config.yaml
n_head: 5
activation: "swiglu"
norm_eps: 1e-06
positions: "rope"
rope_base: 10000.0
rope_fraction: 0.25
qk_norm: true
tie_embeddings: false
extras: ["capped logits"]
init_std_o: 0.0116
init_std_down: 0.00823
batch_tokens: 65536
seq_len: 512
steps: 5906
dataset: "wikipedia_en"
MLP neurons of a small language model. Each row is named by its layer, matrix (gate and up: input weights) and neuron, and shows model dimensions 80-143. Each number is 128 + 24 x the weight over its row's rms, rounded and kept within 0 to 255. A neuron's up and down rows have the sign that makes its largest values positive.
After each neuron's rows, "fires after" lists the tokens most often just before its 100 highest values on Wikipedia text that the model never trained on; "fires in" lists the words (lower case) most often at its 100 highest values on Wikipedia text that the model never trained on.

L2.gate442 [149 141 166 132 105 140 128  72 149 126 129 139 127 142 133 154 142 127 147 158 138 135 129 133 125 170 122 124 151 162 130 165 126 149 118 129 156 144 117  96  96 129  81 123 143 114 138 128 163 167 126 129 145 120 164 117 170  97 121 118 143 159 124 115]
L2.up442 [109  97 123 122 160 139 168 153 155 127 107 148 133 109 119 127 119 108 115 136 145 157 134  86  78 156 132 145 119 105 165 143 146 134 112  88 101 129 113  72 129 103 130 142 141 136 130 104  89 108 115 166 121  91 158 102 168  97 116 128 164 136 147 152]
fires after: "in ", "at ", "of ", "from ", "Li", "has "
fires in: "an", "a", "any", "or"

L8.gate214 [133 113 112 150  93  90 138 146  89 145 138 168 117 128 108 126 165 110 137  94 196 119 105 147 111 143 155 148 135 118 138  95 137 135 151 103 136 111  84 151 109 133 118 135 140 165 128 135  98 150 113 104  98 135 129  70 154 171  89 117 127 101 136 160]
L8.up214 [159 162  96 141 145 125 108 134  99 142 131 157 179 127 153 121 147 102 153 123 162 104 158 113 113 133 139 137 146  98 108 125 155 107 132 108 123 134 123 148 131 129 128 122  65 146 141 168 130 110 105 133 137 118 100 141 128 158 152 101 139 130 156  87]
fires after: "201", "200", "199", "197", "198", "rec"
fires in: "2019", "2009", "1999", "1979", "1989", "preceded"

L5.gate253 [125 146 153 116  88  61 173 106 125  80 155 111 125 138 119 165 148 167 109 120 135 113 131  91  99 118 115 157 158 180 109 149 177 112 148 105 151 147 160 111 117 105 119  91 123 150 117  84 113 105 155 107 149 116 116 139 108  90 145 104 108 100 152 142]
L5.up253 [128  98 142 162 103 112 150 120  70 116 116 104 122 121 129 103 166 105 123 119 139 159 152 149 156 117 132 128 108 136  85 146  93 147 112 152 117 126 138 108  75 132 111  91 101  96 140 147 117 115 119 152 112 146 136 128 106 156 110 127 151 130 151 122]
fires after: "201", "200", "199", "198", "Roy", "197"
fires in: "2019", "2009", "1999", "royal", "1989", "1979"

L6.gate451 [143 148 146 106 163 125 145 149 106 158 160 127 156 134 156 115 170 133 105 142  93 175 162  87 139 115 131 133 100 122 115  92 160 142 101 117 135 163 141 140 145 156 136 119 140 115 102 111 156 127 159 148  97 126 160 149 153 153 142 125 115 148 131 145]
L6.up451 [110 155 143  96 152 166 163  99 179 140 115 151  80 154 157 141 116  87 178  89 156 116 133  99 149 135  92 122 102 139  98 135 146 138 152 148 185 138 110 131 132 145 114 181  91 102 121 149 115 115 113 130 150 119 151  89 130  89 114 110 132 135 109 101]
fires after: "–", "-", "- ", "comp"
fires in: "0", "1", "2", "3", "4", "in"

L4.gate99 [119 108 152 131 132  99 151 147 140 113  74  99 149 134 110 123 130 164 146  98 141 143 166 121 129 109 136 113 166 118 134 148 168 151 137 120 139 134 118 145 101 109  99 122  96 101  80  85 101 137  88 123 141 135 145 113 156 141  88 112 156 119 112 171]
L4.up99 [136 126 127 137 152 134 108 124 120 121 114 174 126 179 119 159 117 117 140 137 128 110 125 126 148 136 131 126 144 140 104 147 126 140  98 129 128 137 153 133 119 106 111 141 118 131 102  95 143 165 145 147  90 135 136 126  87 132 138  99  70  90 130  83]
fires after: "in ", "Br", "of ", "on ", "J"
fires in: "a", "an", "bronze", "bradford", "per"

L2.gate240 [144 118 156 148 166 125 118 115 137 101 141  88 122 160  86 158 154 163 108 157  85 126  84 157 127 135 122 141 160  73 118 101 127 114 145 126  91 132  85 107  94 168 151 124 136 140 107 135 168 104 152 123 110 151 131 131 145 136 131 125 117 119 129 142]
L2.up240 [148 141 144 139 156 105 108 126 112 140  96  94 122 112  48 108 123 140  95 136 141  92 106 118 157 130 121 144 101 172 124 168 128 146 155 119 115  66 137 139 112 120 109 127 143  97 155 133 130 135 163 149 144 109 133 115 111 149  92 161  92 176  89 107]
fires after: "one ", "of ", "some ", "many "
fires in: "of", "the"

L8.gate84 [ 76 112 144 148 164 122 149 115 164 140 145 110  84 109 126 129 101 117  83 153 150 157 131 157  89 102 148 150 149 120  93 155 120  99 139 118 156 129 151 122 147 118 136 124 122 141  94  99 115 144 169 117 120 131 143  84 108 111 104 101 156 130 145 151]
L8.up84 [ 99 127 143 129 130 117 136 111 147 133 109 135 152 131 125 147 114 131 119 115 156 129 173 109 150  89  99 148 145 150 121 110 150 122 130 140 128 138  96  82 152 107 108 149 122 126 111 106 161 153 115 136 159 132 130 154 153 113 155 155 152 138 109 107]
fires after: "in ", "for ", "won ", "to ", "ed ", "of "
fires in: "the", "early", "a"

L2.gate495 [138 116 158 110 151 124 136 134  87 164 143 107 147  89 102 111 147 162 140 130 113 131 120  98 148 105 148 138 109 134 146 148 113 117 143  98 127  89 130 114  79 110  90 116 104 113 142 129 123 119 150 133 139  91 106 157 115 145  80 115 154  97 140 151]
L2.up495 [104  89 111 105  86 115 126 153  97 145  86 153  92 153 103 103 107 120 135 151 142 135 101 147 171 145 155 164 156 119 161 102  79 116 103 107  98 165 126 174 149  95 115 159 111 109  97 112 149 145  91 124 100 111  95 105 160 131  78  87 150 167 152  89]
fires after: "one ", "of ", "Qu", "Sw", "B", "v"
fires in: "of", "the", "queensland", "or", "bishop", "swissquote"

L12.gate349 [117 150 135 107 122 165 110 149 108  97 152 109  95 151 147 131 136 100 115 133 144 136 165 131 112 135 104 115 114 111 157  98 117 151 103 118 129 138 147 117 150 140 128 125 165 109 158 147 149 108 123 126 105 112 114 162 114 145 106 154  97 124  72 140]
L12.up349 [180 115 106 102 136 103 133 141 124 166 108 144 118 119 101 126 153 146 114 108 173 103 130 152 138 164 134 129 150  72 155 110 178 167 123  93  94 161 117 140  82 133 108 173  83 142  99 133 141 130 133 138  98 152 109  99 142 142 163 114 118 111 153 104]
fires after: ". ", "\n\n", "B", "Ac", "Fr"
fires in: "in", "according", "by", "from"

L6.gate613 [116 116 153 150 151 166 148 142 154 133 129 177 119 133 150 144 140 154 141 158 160 176 110 128 139 113 119 119 176 140 141 145 138 126 144 165 103 128  89 136  99  84 110  74 151 116 111 135 145 145 144 154 150 107 165 104  87 155 142 117 101 133 191 153]
L6.up613 [156  86 122 137 158 106 130 132 150 123 110 117 104 135 101 100  97 140 118 103 144 154  75  94 154 184 152  62 164 186 121 180 132 150 105 109 115 149 154 168 134 152 119 122 109 155 151 110 155 115 132 119 102 125 130  85 146 151 134 117 123 147 168  97]
fires after: ". ", "where ", ", ", "\n\n", "s ", "2 "
fires in: "he", "and", "she"

L10.gate308 [117  65 126 115 129 137 151 137 120 125 175 136 108 128 102  97  98 186 160 160 174 146 131 139 112 155 129 140 141 140 117 120 117 178 158 114 122 128 141 145 141 105 165 115  99  97 138 136 123 171 182 146 149 144 175  93 110 131 160 128 108 155 136 147]
L10.up308 [164 119  84 144 103 182 119 117 147  84 129 157 109 140 152 121 120 120 116 143 142 139 121 142 121 124 142 164 115  99 172 106 139 154 129 131 124 172 153 135 122 142 145  94 130 130 134 146 121  64 127 153 157 124  99 114 147 116 132 127 161  79 163 142]
fires after: ". ", ", ", "\n\n", "where "
fires in: "he", "she"

L2.gate268 [106 103 120 149 158 128 143 120 110 139 124 185 108 142 123 141  96 134 114 144 141 141 126 119 146 151 170 121  99 155 110 123 137  96 125  72 138  89  96  91 124 167 163 123 174 107 104 162 138 144  99 118  96 118 130  89  93 152  97 130  69 139 134 116]
L2.up268 [122 161 167 160 138 162 115 129  95 100 150 108 126 152 178 119 132 125 125  67  92 139 137 156 146 134 101 138 101 129  94 122 151 131 110 127  77 146 123 132 130 133 161 146 151 138  84 126 102 150 134 101 109 120 126 151 124 115 126 143 135 178  94 114]
fires after: "of ", "–", "to ", "3", "only ", "Bo"
fires in: "both", "the", "8", "16"

L11.gate349 [105 138 116 123 114 109 124 146 153 102 148 103 133 138 126 171 127 135 181  92 108 127 115 111 146  99  91 114 166 150 129 147 126  90 114  78  89 129 105 165 143 128 136  80 179 145 121 128 133 105 102 126 163 128 146 129 105 137 126 139 105 133  94 149]
L11.up349 [134 135 112 131 123 141 138 137 159 139 145 144 109  81 174 147 123 134 100 147 123  87 173 164 163 124 133 133 130 134 131 155 109 113 169 115 128  96 176 106 131 100 162 142 161 109 107 148 101 134 115 167 111 131 146 123  67 156 106 142 121 146 139  93]
fires after: "| ", "–", "s", "l"
fires in: "0", "2", "social", "3"

L2.gate522 [134 136 152 133 101 108  96 143 135 117 143 101  87 104 147 164 113 157 112 107 127 141  75 160 111 163 121 101 107 123 135 110 174 136 120 103 103 153 128 135 144 142 116 149 148  95  97 119 127 116 154 136 165 129 118 138  92 133 117 107 146 150 123 149]
L2.up522 [146 106  89 120 126 105 129 158 167 118 101 109 140 124 105 114 149 135 141 102 154 129 121 138 127 100 104 153 144 108 119 120 105 127 119 159 112 140 152 136 141 104 133 153 128 122 112 159 161 154 149  84 153 182 113 154 113 107 138 123 129 165 101 167]
fires after: "–", "| ", "; ", "fi", "Bel", "G "
fires in: "10", "0", "11", "fifth", "belfast"

L5.gate333 [100  96 120 160 100  93 167 163 109 130 137 129 106 109 126 112 144 138 114 141 131 116 132  97 100 148 126 128  96 120 114 141 128 109 105 158 167  90 150 116  83 115 123 149 109 123 149 163  99 163 131 147 115 154  82 120 147 101 151 106 126 122 123 105]
L5.up333 [141 104 117 130  99 126 162  95  90 149 142 119 124 144 173 153 133 145 106 138 127  94 157 142 155 135 110 124 113 140 154  78  68 126 115 106 162 120 114 159 121 117 127 122 157  83 153 143 158 176 134  87 147 152 112 157 121 120 103  91 147 127 100 123]
fires after: ", ", ". ", "al", "assi", "ow", "Al"
fires in: "but", "however", "although", "because", "though", "classification"

L5.gate544 [115 118 149 143 176 129 181 113  79 107 152 149 127 112 143 139 104 111 132 134 108 134 106 112 166 118 188 147 127 145 127 108 160 124 110 172 119 159 122 147 115 130  90 101 126 128 132 111  93 148 166 125 149 144  99  96 116 166 142 114 123 156 159 127]
L5.up544 [169 113 145 135 124 127 186 139 103 142 124 128 139 143 135 137 119 144 138 108 159 136 138 124 158 117 187 104 153 113 124  74 127 141 117 142 117 146 135 146 123 114 141  91 150 184 100 122 140 144 125 172 148 124 122 110 150 141 107 138 107 110 144 104]
fires after: ". ", "and ", "\n\n", "was ", "He "
fires in: "he", "then", "was", "formal", "originally"